Weights of a small GPT-style language model, trained from scratch on English Wikipedia: rotary positions.
MLP neurons of a small language model. Each row is named by its layer, matrix (up: input weights) and neuron, and shows model dimensions 112-175. Each number is 128 + 24 x the weight over its row's rms, rounded and kept within 0 to 255.
After each neuron's rows, "fires after" lists the tokens most often just before its 100 highest values on Wikipedia text that the model never trained on.

L3.up609 [ 84 159 116 123 136 113 139 128 164 129  81 134 151  93 164 142 132 180 117 139 152 106 160 127  80 128 153 170 109 118  90 128 174 142 157 140 141 165 115 145 128 105  93 136 114 148 115 140 151  84 120 100 144 154 130 107  90 149 139 100  89 123 121 141]
fires after: " ", "1", ";", "2", " |"

L3.up44 [109 164 131 156 142 141 126 127 163 137 120 139 120 140 148 123  99 156 141 133 117 159 133 158 132 125 134 139 171  99  98 152 149 112 145 173 119 159 139 164 123 124 135 140 129 116 161 152 115 135 110 104 157 120 107  94  64 129 157 112 154  90 145 143]
fires after: " ", " the", " on", "n"

L3.up895 [137 179 109 140 146 131 185 124 104 111  88 141 133 119 120 172 167 117 115 105 107 165 128 108 157 133 126 156 117 138 153 124 164 105 102 145  77 158 107 118 101 133 136 154 122 167 110 125  93 131  87 141 118  79 137 105  87 170 118  93 154 119 142 153]
fires after: "1", "2", " O", "9"

L3.up591 [151 117 163  78 114 101 120 135 151 115 132 118  80 120 153 125 128 147 143  94 103  74  87 125  89 159 140 152 131 125 158 131 151 157 152 147 143 128 127 185 123 176 126 145 121  99 136 121 180  95 113 129 109 125 124 116 127 117 117 112 171 127 158 155]
fires after: "ed", " ab", "oll", "m", " d", "ing"

L3.up906 [101  84  94  96 123 130 120 119 173 129 105 135 107 111 167 122  93 121 141 121 121 148 112 140 158 158 119 110 122  87 120 120 163 134 159 117 107 152 120 106 131 111 123 175 129 109 149 153 101 126 164 131 128 115 147  88 127 136  72 108 132 189 154  96]
fires after: " f", "f", " A", " a", " th", " H"

L3.up715 [120 142 155 127 149 101  76 127 130 118 104 130 114 134 120 132 124 180 136 134 145 143 114  91 123 171 132 179 104 129 153 135 184 135 111 109 162 145  55 126 131 125 109 128 119 132 162 114 100 119 122 114 131 108 130 130 125 103  67 111 146  99 117 149]
fires after: " the", "al", " T", " to", " a", " t"

L3.up113 [120 137 121  71 157 110 141 169 154 117 127 155 145 139 109 164 140 127 134 113 133 141 173  91 166 188 116 170 176  94 121 141 170  99 134 128 157 133 160 115  94 118 171 114  95 158 131 142  79 127  75 111 101 112 123 128 122 146 140 125 147 136 166 128]
fires after: "\n", " includ", "all", ".\n", "own"

L3.up842 [109 153 130 132 146  95 111 142  98 128 106 120 141 108 118 124 178 176 141 138 158 170 118 130  79 167 135 160 119 127 148 119 149 108 147 132 125 173  90 127 163 162 121 138  87 163 117 174  95 160  60 117 140 128 144 108 103 134 113 140 119 123  70 143]
fires after: " m", " (", "m", "C", "on"

L3.up908 [147 148 121 114 136 150 106 131 141 115 155 112 134 126 190 111 176 152 121 138 102 145 110 150 170 138 139 113 112 153 102 120 172  87 104 128 127 146 144 161 112 138 128 138 147 122 139 152 169 122 144 127 127 118 186 135 125 134 138 107 113 134 136 117]
fires after: ",", "ed", "ing", " G", " B", "b"

L3.up183 [ 82 131 155 133 115 139 150 166 108 128 115  84 155 155 139 180  90 123  93 119 127 121 123 129 141 137 125 133 114 168  92 135 151 110 108 103 129 128 120 163 157 144 148 188  86  97 128 104 162 141 163 127 115 126 117 134 125  88  95  89 120  93 142 150]
fires after: "9", "8", "1", "0"

L3.up1002 [141 125 146 106 145 114  95 188 180 129 145 121  96 127 111 132 141 119 123 142 116 156 139 108 103 153 132 176 144 103  77 161 163 121 176 167 141 123 144 156 140 135 145 132 143 105 164 150 104 117 108 140  74 121 134 120 128 124  98  81 151 170 137 140]
fires after: " n", " University", "s", " ar", " F"

L3.up78 [101 158 164 120 105 124 129 130 134 124  99 131 135 147 147 143 127 159 109 136 142 115 131  83 110 127 122 181  83 125  46 148 135 133 115  96 148 123 117 108 128 149 130 148 149 137 142 143 111 142 127 125  80 115 123 117 127  80  81  96 103 118 106 131]
fires after: " L", " G", " New", " M", " P", " a"

L3.up690 [ 95 102  98 103 122  99 140 117 103  95  74 111 127  95 168 159 127 115 109 117 122 128 154 181  99 145 133 158 148 109 146 133  85 168 161 151 110 172  89  77 108 131 144 170 193 135 151 134 106 103 133 145 144 136 113  75  96 163 122 127 117 116 138 158]
fires after: " ", " f", " v", " serv", " was", " a"

L3.up271 [129 147 153  90 174 104 157 129 208 105 122 133 117 126 128 140 149 149 132 104 125 192 155 121 109 140 118 126 107 152 114 117 124 157 137 136  83 137 141 148  77 115 177 104 120 162 111 139 144  81 116 134 126  92 166 148 131 142 170 124 151 150 131 104]
fires after: ",", "ed", " th", "th", " for"

L3.up711 [155 105 112 141 123 112 149 144 137 119 124 124 133 130 188 115 111 151 124  92 167 137 135 133  98 140 120 136 115 100 121 115 181 115 178 124 126 146  97 148 128 114 142 125 146 149 128 103 107 106 137 127 116 118 156 118 108 122 128  99 134 161 139 141]
fires after: " M", " f", " m", " man", " cl", " P"

L3.up894 [121 144  84 110 137 124 143 140 105 131  60 137 118 121 127 163 102 151 110 109 120 119 154 115 104 139 148 125 121 111 141  89 112 134 142 111 102 127  90 125 128 159 179 166  80 149 108 116 123 147 103 102 148 133 114 138 134 119 102 126 109  97 143  90]
fires after: " m", "m", " s", " M", "ar", " c"

L3.up67 [146 158 120 130 174 117  86 155  90 135  83 120  97 177 133 133 167 167 111 142 103 108 130  80 113 164 154 121 118 150 124 157 136 115 163 132 117 127 132 105 109 154  94 118 143 138 101 130 124 106 146 137 128 124 140 143 130 122 104  85 123 138 110 134]
fires after: " ", "un", "\n"

L3.up858 [110 184 110 137 109 100 150 175 151  85 136 119 172 142 109 163 146 133 128 114 161 110 133 141  91 124 136 201 120 143 135 137 130 118 131 124 161 150 105 129 115 120 178  68 145 128 109 124  93  92 149  86 121 116 133 126 113 137  80 131 127  88 129 140]
fires after: "9", "0", "g", "ap", "amp"

L3.up443 [135  88 122  93 118 124  94 124  98 139 133 117 118 123 119 117 112 125 102 145 185 154  93 119 146 118 144 160 107  70 129 105 149 150 111 177 176 122  88 144 131 136 165 125 152 143 141 103 127 152 140 117 117  87 120  85 138 140  73 128 177 153 156  63]
fires after: "ed", " w", "own", "old", " b", " W"

L3.up611 [ 88 132 108 105 118  98 152  88 157 114 145 134 123 169 141 145 153 111 166 112 100 145 180  90 131 142 121 136 148 147 130 135 148 120 182 145  78 159 118 137 111 114 137 151 152 118 131 123 132 114 139 136 161 149 149 103 130 141 109  98 112 143 137 145]
fires after: "\n\n", " he", " had", "a"

L3.up276 [ 99  96 113 103 149 123 166 157 143 141 148 161  98 116 153 146 139 157 114 137  87 144 162 142 128 156 169 124 167 125  56 137 151 161 126 147 147 147 101 141 111 117 127 140 123 151 142 162 122 131  78 168 122 111 157  99 120 177 135 112 117 137 121 106]
fires after: " d", " st", " n"

L3.up1013 [143 141 153 125 138 133 148 156 137 107 116 165 123  89 121 145 130 155 128 105 112 101 134  76 140 121 138 118  83 125 127 150 103 125 127 185  95 134 128 113 121 158 145 127 135 154 131 175 181 130 127 122 129 113 160 111  94 141 138  96 140 124 137 146]
fires after: "\n", "orn", " ", ")\n", " M", "or"

L3.up330 [108 156  85 124 119 114 153 138 127  97 132 117 164 105 105 156 131 129  87 127 157 143 146 140 123 121 159 153 133 129 129  83 164 136 137 121 115 109 146 161 101 129 111 140 102 202 138  94 150 107 124 127 106 127  98 113  86 127 109 120 107 105 171 158]
fires after: "0", "ed", "9", "2", "6"

L3.up415 [132 137 103 138 127 110 130 109 156 119  67 127 121 122 119 113 172 125 144 143 143 117 169 103  87 144 149 146 154 123 103 140 136 147 175 114 145 131  78 120 125 134 126 135 128 157 123 147  62 123 118 145 103 130 130 125  98 192  96  81 149 114 126 146]
fires after: "1", " ", " A", " O", " the"

L3.up305 [106 158 134  85 185 139 150 125 122  99 133 133 153 167 111 130 135 138 127 149 110 109 166 105 113 119 158 191 127 138 147 120 141 106 148 162 142 169  94 104 148 104 161 140  88 123  74 102 119 105  80 162 133 133 135 112 114 140 109 138  84 152 113 168]
fires after: " to", ".", "′", "9", " med", " s"

L3.up446 [ 93 165 116 120 126 110 173 129 157  95 138  83 111 153 119 144 119 118 170  90 125 142  89 118 101 151 155 121 123 137 147 113 124 133 151 123 121 131 111 104 109 134 155 157 132 164 137 186 139 150  88 147  92  95 131 156 117 143 160 136 125 130  96 139]
fires after: "0", " m", "9", "o", " co", " s"

L3.up435 [113 144 160 121 111 101 124 174 166  88 160 116 115 131 155 159 110 126 123 146 123 129 123 113 108 145 126 157 107 107 133 158 165 138 113 138 107 126 139 118 164 117 163 102 199 185 106 138 142  58 125 108  63 143 122 140 114 137 148 144 126 125 107 117]
fires after: " c", "al", "ist", " b", "t"

L3.up637 [ 88 175  87 128 161 119  92 139 130 155 108 136 139 140 116 171 120 183 118 148 104 146  94 121 144 153 126 172 141 163  95 149 114 129 111 128 144 111 141 110 128 133 178 121 159 139  94 148 119 120 139 152  84 120 108 142 110 125 111 127 125 118 141 159]
fires after: " S", " years", "our", "al", "t"

L3.up699 [ 94 126 158  87 135 123 132 123 103 146 100 124 123 142 130 127 105 116 130 118 103 116 173  76  74 114 136 116 123 130 118 115 141 149 111 163 129 128 158 182 109 132 107 114 120 151 179 154  80  92 139 182 136 175 146 108 131 116 132  96 118  95 153 142]
fires after: " the", " in", " e", " a", "st", " In"

L3.up892 [123 101 130 116 111 127 178 136 102 116 140 140 114 141 169 152 110 142  91  96 127 166 115 135 103 128 130 118 148 125 123 145 121 160 120 139 150 116 150 134 146  96 110 127  79 121  98 161 139 111  97  91 123  90 150 127 164 174 129 113 168  82 146 144]
fires after: " v", " ra", " L", " m", " V"

L3.up229 [116 153 106 120 120 113 124 133 185 132 113  94 136 163 153 152  85 146 106  64 143 115 111 148 124 107 133 148 171 120  78 144 135 150 131 171 111 103 109 128 118 108 129 154 142 159 169 126 119 136 158 123 100 118 109 127 105 143 135 101 126 129 114 113]
fires after: " H", " m", " F", " f", " h", " b"

L3.up463 [ 67 134  85 121  95 134 170 128 111 199 143 134 144 117 158 144 118  90 148 116 118  81 105 131 134 140  90 124 114  97  96 114 105 130 122  93 167 127 130 142 118 100 148 141 152 115 161 160 135 110 165 141 156 129 147 119 129 169 104  66 129 102 136 111]
fires after: " ", "1", "us", "rom", "d"

L3.up890 [105 121  99 145 127 123 122 133 173 125  92  94 121 104 128 114 131 135 133 105 138  93 169 109 120 131 178 152 138 121 127 116 128  97 103 134 154 125  96  96 119  77 152 130 114 173 123  88 107 105 137 139 140 140  87 117 136 176 171 141 127 134 130  95]
fires after: "ear", " Part", " te", " Pl", "il", "it"

L3.up481 [147 150 125 121 138  97 150 124 143 111 118 121 114 129 132 154 120 128 138 140 111  98 136 141 116 148 137 126 141 172 103 102 184 166 141 128 135 143 125 123 187 156 106 110 108 113  87 106 141 127 117 142 122 127 127 134 115 113 138  73 110 108 136 116]
fires after: " ", " p", " v", " an", " c", "|---"

L3.up783 [109  62 110 127 158 129 114 137 195 123 149 142 122 123 136 107 115 150 130  91 134 150 182  56 111 142 104 116 150 145 129 120 123 160 142 169 143 166 138  82 131  73 132 154 112 160 139 108  72  95 134 136 144 157  86  89  95 111 147 130 102 156 143 141]
fires after: " V", "I", "v", "port", "ent"

L3.up28 [ 94 140 124 122 148 149 169 124 124  78 148 103 131 149 163 133 123 144 125  71 164 116 153 126 129 133 120 191 126 110 127 127 148 131 108 126  65 100 127 145 118 126 115 151 115 199 108 145 106 100  99  89 124 126 137 109 102 168 114 157  74 143 114 149]
fires after: " m", "c", " f", "ist", " c", " d"

L3.up248 [121 128 149 147 155 119 112 146 191 130 141 111  93 163 149 151 103 154 103 111 109 106 135  97 100 141 148 144  98 143  73 162 141 108  99 179 156 139 137  95 110 123 142 132 133 176 138 142 124  94 130 102  91 144 126 128  82 107 169 113 120 156 124 134]
fires after: " L", " m", " b", " M", "r"

L3.up322 [113 112 154 108 113 138 122 193 199 132 112 100 143 146 148 162 120 131 105  94 134 120 116 136 138 110 128 161 131  96 118 158 138 139 141 112 135 152 112 146 158  74  90  89 131 121 125 139 135 106 168 149 121 106 127 119 150 137 179 106 140 109 161 107]
fires after: " ", " res", "es", "ist"

L3.up231 [139  78 108 122 118  83 114 148 105 152 113 153 134 141 141 126  96 117 127 168 128 155 150  94 156 132 122 123 143 153 147  82 179 178 135 127  96 139 130 167 102  92 166 170 121 160 130 130 108 122 123 148 115  96 145 145 140 158 147 162 121  96 117 101]
fires after: " d", " was", " D", " A", "\n"

L3.up568 [ 94 118 132 123 133 123 173 125 127 102 112 138 134 115 148 156 125 135  94 118 129 112 137 120 147 150 154 161 131 150  63  99 171  96 128 164 116 155 123 129 140 110 192 113 118 125 130 123 142 135 106 142 147  99 142 117 109 143 131 110 124 110 100 101]
fires after: " st", " St", "t", "b", "h", "pl"

L3.up196 [107 120 121  73 124 130 168 158 137 119  81 164 127  90 176 148 139 117 148  98  82 115 185 158  83 154 122 116 134 118 118 132  90 151 172 110 130 135 135 136 124 132 103 116 149 128 133 118 134 116 121 146 126 128 152 104 143 129 155 105 178 105 117 138]
fires after: " s", "h", " th", " wh", " H"

L3.up790 [132  47 125 121 128 116 170 132 127 105  95 135  84 119 155 123 117 130  98  84 127 141  92 153 108 168 158  94  95 128 137  98 136 121 132 133  75 175  97 134 165 142 148 111 137 161 167 113  92  84 102 106 121  93 130  92 107 129 144 105 125 136 131 170]
fires after: " the", " f", " s", "c", " S", "s"

L3.up937 [144 103 114  97 130  95 158 161 151 144 124 124 167 124 148 145 104 121  47 144 106 145 178 138 123 149 118 112 153 188 138 135 115 130 154 124 102 118 124 111  91 124 157 133  70 132 134 156 157 104 139  76 114 106 161 141 134 142 113 134 108  62 120 121]
fires after: "ic", " d", " D", "B", " pro", ","

L3.up238 [113 126 116 106 143  98 153 126 119 136  78 115 100 132 129 134 134 112 104 155 108 153 180 114 172 134 136 134 131 131 100 104 122 135 150 131 164 134 108 136 173 142 122 141 102 116 110 139 129 164 117 127 134 143  96 159 145 195  92 117 114  94 155 161]
fires after: " the", " of", " to", "u", " for", " Sp"

L3.up9 [ 91 159 117  99 157 110 124 146 139 139 140 121 119 155 102 127 163 162 125 123 140 130 158 122 102 141 149 160 115 164 139 110 170 166 142 137 153 117 119 147 129 146 117  96 140 136 107 107  90 141 143 140 101 143 119 124 100 141 101  96 143 114 136 117]
fires after: " the", " in", " B", " of", " A"

L3.up830 [114 134 142 109 112 132 154 154 124 167 144 105 115 131 190 151 143 151 132  63 117 137 124 166 151 108 129 103  94 138 150 151  98 145  99 140 142 142 133 122 159 107 122 147 127 123 112 119 127 118 135 125 147 101 129 125 109  91  91 103  93 124  87 123]
fires after: " S", " J", " A", "1", "a", "9"

L3.up331 [121 130 125 117 124  96 127 144 105 153 148  98 172 135  96 120 141  98 127  58 148 107 115 116 120 137 143 210 172 128 118 118 150  90 181 141 174 131 149 151 124 133 126 134 138 131 106 133 146 135  92 125  76 104  93 133 121 163  88 147 127 114 196 149]
fires after: " s", "ar", "2", "er"

L3.up317 [ 76  96 137  95  88 137 160 103 119 144  68 129 105 131 127 131 134 156 120 145 109 117 135 117 124 133 120 147 139 118 114 119 141 112 124 140 131 141 108 102 156 176 120 139 149 118 155 123 107 154 151 122 115 132 104 126  99 153  73  44 157 112 117  88]
fires after: " the", "The", " B", " T", " K", " A"

L3.up211 [130 106 152 123 136 131 118 156 184 104 123 124 142 122 129 139 155 147 113 108 153 125 107  99 127 135 126 126 116 144 107  90 137 102 114 128 121 158 112 148 131 108 128 143 164 176 120 147 106 134 124 109 143 148 157  84  75 117 149 113 115 132 109 124]
fires after: " ", " is", "am", "er", "all", "1"

L3.up464 [106 111  86 103 175  83 118 173 141 130 131 156 115 155 131 134 159 117 110 125 138 168 165 123 159 169  95 152 160 138 127 116 138 136 117 129 104 141 135 162 117 115 202 146 104 187 101 181  65 103  90 110 118 123 108 126 120 114 123 140 130 166 161 123]
fires after: "\n", ")\n", ".\n"

L3.up823 [129 108  89 153 123 121 134 188 139 132 127 125  99 160 170 112  88 128 127 111 134 132 161 100 129 163 112 122 136 136  98 131 142 157 151 140 111 147  55 128 137 122 133 129 127 155 140 174  64 109 150 106 120 118 122  97 143 122 147 135  80 130 121 132]
fires after: "v", " res", "c", "oc", "s", "ect"

L3.up792 [ 79 148 143  95 105  79 122 118 112 166  68 161 147 124 142 135 157 143 145  72 140  97 107 142 176 137 154 148 134  96  98 148 136 122 127 126  95 125 120 178 102 116 133 142 142 117 127 116 124 115 169 142 118 123 130 144 121 133 105 133 101 129 147 101]
fires after: " ", ".", "1", " b", "us"

L3.up107 [137 144 149 125  94 102 121 149 152 159 161 104 139 128 162 144 117 116 151  86 136 141 144 139 108 140 101 172 144 101 142 119 140 132 121 163 145 153 135 119 149 119 157 132 117 109 142 104 131 122 107 111  88  93 149 102 126 150 139 107 137 143 107  91]
fires after: " m", " M", " work", " ar", "l", "x"

L3.up827 [135 122 139 147 118 105 143 168 118 131 128 155 130 123 104 130 118 162 156  74 124 137 124  99 102 139 199 126 126 121  74 113 164 157 101 132 146 132 153 114 124  93 124 150 103 110 152 141 102 118 143  89  81 116 141 152 123 129 134 146 135  98 120  89]
fires after: "stit", " Col", " comp", " e", " E"

L3.up258 [ 81 190 126 146 139 147 163 117 119 148  93 131 120 130 148 150  88 125 148 114 145 114 143 169 132 160 137 148 143 136  98 112 135 123 149 124 180 137  94 109 118 142 111 152 100 118 104 129 151 124 122 111 155  87  87 144  92 166 148 144 122 166 141 120]
fires after: "9", "0", "-", " ", "o"

L3.up190 [101 121 132 109 168 115 120 111 127 117 154 163 137 128 132 135 132 163 122 105 143 139 157 142 147 165 141 139 145 138 123 128 150 135 121 137  94 165 112 121 129 133 131 107  95 142 127 137  94 137  88 102 124 120 143 136 102 175 154 153 107 121 146 128]
fires after: "\n", " |\n", ")\n", ";", "ate"

L3.up343 [134 120 109 124 154 117 151 122 103 129  67 108 110 143 130 137 150 127 117 150 141 161 150  96 151 161 136 151 127 133 117 153 134 138 115 106 142 143 116 148 148 140 142 145  68  98 124 140 112 138  75 127 125 141 157 147 112 120 116 108 139 141 154 115]
fires after: " the", " an", " of", "9", " its"

L3.up110 [136 104 116 114 122  94 192 124 128 117 117 169 164 127 144 137 161 113 104 106 129 147 160  92 106 133 160 138  95 138  68 153 197 103 134 146 110 120  98 137 116 167 140 118 135 149 152 174 127 123 101 123 130 118 136  50 134 166 141 119 127  82 109 161]
fires after: "2"

L3.up22 [100 198  84 141 105 103 184 133 125 131 105 143 146 140 107 126 146 176 112 138 117  72 151 100 103 187 110 136 146 115 101 132 116 159 116 148 151 155  86 162 130 124  93 116 133 120  85  85 168 117 115  98 119 102 124 133 119 144 167  84  82  66 115 123]
fires after: "0", "9", " comp", "1"

L3.up517 [136 108 117 114 133 142 122 115  99 142 129 128  65 139 146 119 155 111  74 166 169 110 172 154 117 145 143 124 132 132 109  95 128 130 109 120 125 171 118 154 114 124 105 121 132 111 129 109  93 128 146 126 119 100 134  92 120 158 118  67 151 160 167 158]
fires after: " ", " v", " g", "ed", " H"

L3.up318 [ 84  86  96 108 148 130 141 110 147 158  96 144 145 128 129 161 113 164 119 149 103 146 144 129 114 140 130 181 173 144  77 121 131 125 149 148 132 133 135 113 109 121 144 115  94 109 144 133 112 106 173 130 132 125 111 142 114 111 120 136 177 167 131  90]
fires after: " e", "ver", " E", " th", "ome"

L3.up488 [ 98 137 123 120 122  97 140 145 137 184 145 135 159  96 119 115 132 126 123 100  94 129 200 160 126 147 139 114 121 138 132 145 130 119 133 124 103 133 104 141  75 123 151 116  92 124 116 115 126 106 135 106 142 154 139  94  93 157 124 132  90 172 130 151]
fires after: " ", ",", "0", ".", ":", " s"

L3.up601 [138 181  99 140 127  81 165 161 138 137 153 139 127 182  96 177  97 118 147 105 117  91 111 117 161 145 151 120 132 176 144 133 133 124 137 144 134 158 134 137  99 109 157 109 107 136  97 132 144 148 150 105  99  79 149 153 165 153 141  92 111 112 153 195]
fires after: "9", "0", " E", " Ch", "b", "–"

L3.up514 [143 133 102 100 133 156 162 127 135 137 108 110 147  87 166 126 119 132 135 114 121 138 120 134 118 144 195 142 126 101 108 162 109 122 149 139 107 135 157 141 152 132 134  78 143 119 160 146 148  99 108  83 121 123 128 145  95 141 154 119 181 127 116 105]
fires after: " W", " e", " per", " H", " E", " m"

L3.up839 [ 82 127 112 122 110 145 127 189 166 122 127 147 137 149 140 130 108 125 103 102 102 163 108 155 151 126 125 115 124 179  92 128 162 137 122 145 129 137 148 129 128 153 115 101 170 119 170 153 116  91 134 120 102  98 162  72 113 123 146 142 139 169 118 132]
fires after: "s", "ers", " ", "als", "es", "ics"

L3.up789 [140 138 169 105 135 124 171 146 131 152 105 161 128 131 109 130 111 138 107 117 125 126 106  78 128 121 135 147 129 116 109 135 100 130 108 168 143 127 116 107  82 146 139 156 129 112 107 131 135 125 137 138 130 100 136 123 124 139 141 104 177  82 120 131]
fires after: "9", "0", " Ch", "2", " S"

L3.up204 [104 115 138 124 118 102 152 161 161 160 123 149 106 137 175 141 112 145 159  96  60 152 114 107 128 168 159 129 133  84  99 114 110 154 168 142 123 146  74 157 119 105 136 137 131 110 138 182 138 111 134 146 112  97 140 133 107 146 144  83 120 123 123 133]
fires after: " s", " h", "ollow", "th", "a", " H"

L3.up424 [150 117 110 119 113  94 176 185 138 143 119 197  89 122 103 116 100 116 139 118 130 165 137  98 119 164 119 133  94 120 121  94 111 125 147 105 113 128 153 124  98 137 151 138 160 115 157 194 111  97 139 129 117  98 159 127 102 135 113 123 119 135 152 101]
fires after: "\n\n", "\n", " of", " at"

L3.up342 [133 122 134 132 126  95 132 159 161 141  91  98 123 146 145 136 128 155 143 123 105 110 126 107 130 109 163 166 157  82 113 164 134 105 161 179 130 154 104 104 104 122 147 159 121  98 117 185 107 128 119 109 131 122 129 107  92 145 123 107 172 132  99 117]
fires after: " ar", " m", " qu", " off", " be"

L3.up516 [121 124  97  97 129 130 147 149 132 147 119 113 151 162 147 132 144 151 108  75  96 117 122 155 116 142 127 155 141 105  99 112 167 117 142 165 174 158  93 143 135  97 134 162 129 123  88 136 159 103  96 116 112  95 193  80 125 127 138 109 122  99 137 107]
fires after: "f", " f", " F", " c", "ri", "ce"

L3.up448 [103 155 132 120 166 114 137 147 142 119 130 135 109 162 128 121 116 146  98 101 151 138 142 114 107 140 132 168 152 115 139 109 147 127 148 133  88 139 122 123 141  57 147 145 153 140 127 130 135 106 150 109 124 120 159  82 123 112 141 133 111 162 116 139]
fires after: " f", "port", "ce", "ri", "ap", "rib"

L3.up874 [111 132 144 170 183 132 160 130 145 147 119 125 144 135 113 146 126 130 129  79 146 133  90 123 115 133 162 125 149 117 136 124 156 118 125 183 173 169 142  88 117 146 129 152 108 137 117 150 112 158  72 153 126 126 100 141 115 140 137 115 106 115 112  96]
fires after: " ar", " ", " Ar"

L3.up701 [126 111 107 110 153 102 144 110 143 146 111 125 145 154 103 124 131 116 128 136 173 110 139  64  92 155 140 143 128 105  43  93 159 109 117 133 127 110 131 156 131  85 127 115 115 151 134 150 119 153 124 168 101 129 111 123  82 122 131 125 132 116 159 124]
fires after: "0", " T", " ", " st", " t", " St"

L3.up351 [146  86 116 113 145 113  84 176 155  75 136 130 100 137 114 137 117 113 159 107 155 151 147 162 155 152 130 146 115 137 160  80 164 105 169 138 134 142 122 148 112 150 156 120 116 148  73 126 103 111 120 149  88 137 139 114 120 140  58 126 170 143 132  99]
fires after: " s", " S", "t", "in"

L3.up832 [149  98 111 104 174 110 145 136 114 128 117 126 102 104 174 126 164 132 161 117 133 103 142  87 129 155 113 130 147  81 138  95 131 125 151 173 123 171 103 153 124 134 107 126 152 113 137 105 123 134 129 114 120 105 110  86  84 160 138  87  93 136 135 141]
fires after: "v", " V", ",", ".", " v", "k"

L3.up625 [120 122 138  59 156 137 151 127  95 180 111 168 112 165 140 153 113 145 164 136 130 110 133 132  85 162 145 107 128  99 115 102 116 129 124 135 134 124 113  99 156 135 110 127 108 119 114 136 138 124 104 112 113 108 157 125 110 165 144 109 160  92 143 124]
fires after: " d", " D", " ", " c", "ri"

L3.up551 [101 110 103  91 114 107  97 110 106 168 144 141 100 144 137 117 154 159 122 124 128 127 126 115 136 126 117 128 144  84 156 146 152 102 141 120 151 112 116 136 130 126 147 167 127 154 117 132 132 135 137 111 114 104 135  73 138 124 123 152 114 116 200 160]
fires after: ",", ":", "m", "ed", "form", "k"

L3.up447 [152 102  91 120 130 105 106 173 120 158 166 150  94 138 200 145  79 132 148 128 133 141 140 122 101 191 127 133 170 150 139 144 120  95 143 142 136 116 148 135 148 146 119 125 179 114 141 157 121 127 118 152 100 126 151 146 108 131 140 100 158 133 142 130]
fires after: " v", " n", " D", " d", "D", " r"

L3.up61 [ 90  94  87 126  92 136 156 127 102 191  87 162 158 134 113 109 124 118 117 112 149 103 172 105 130 164 138 120 143 116  89 134 149 116 147 129  95 147 136 124 133 128 148 140 101 145 129 123 128 105  82 152 128 142 109 122 101 149 143 156 136 147 134 107]
fires after: " ", "1", " C", " e"

L3.up152 [129 142 152 117 146 106 139 139 115 112 128 125 132 116 105 123  81 124 125 147 111 111 114 104 114 108 136 107 141 168 127  86 170 144 123 155 104 146 128 153 114 132 106 170  77 180 147 133  66 114 110 172 128 105 110 119 101 148 127 128 124 121 128 153]
fires after: "2", " a", ":", " the", " to", "c"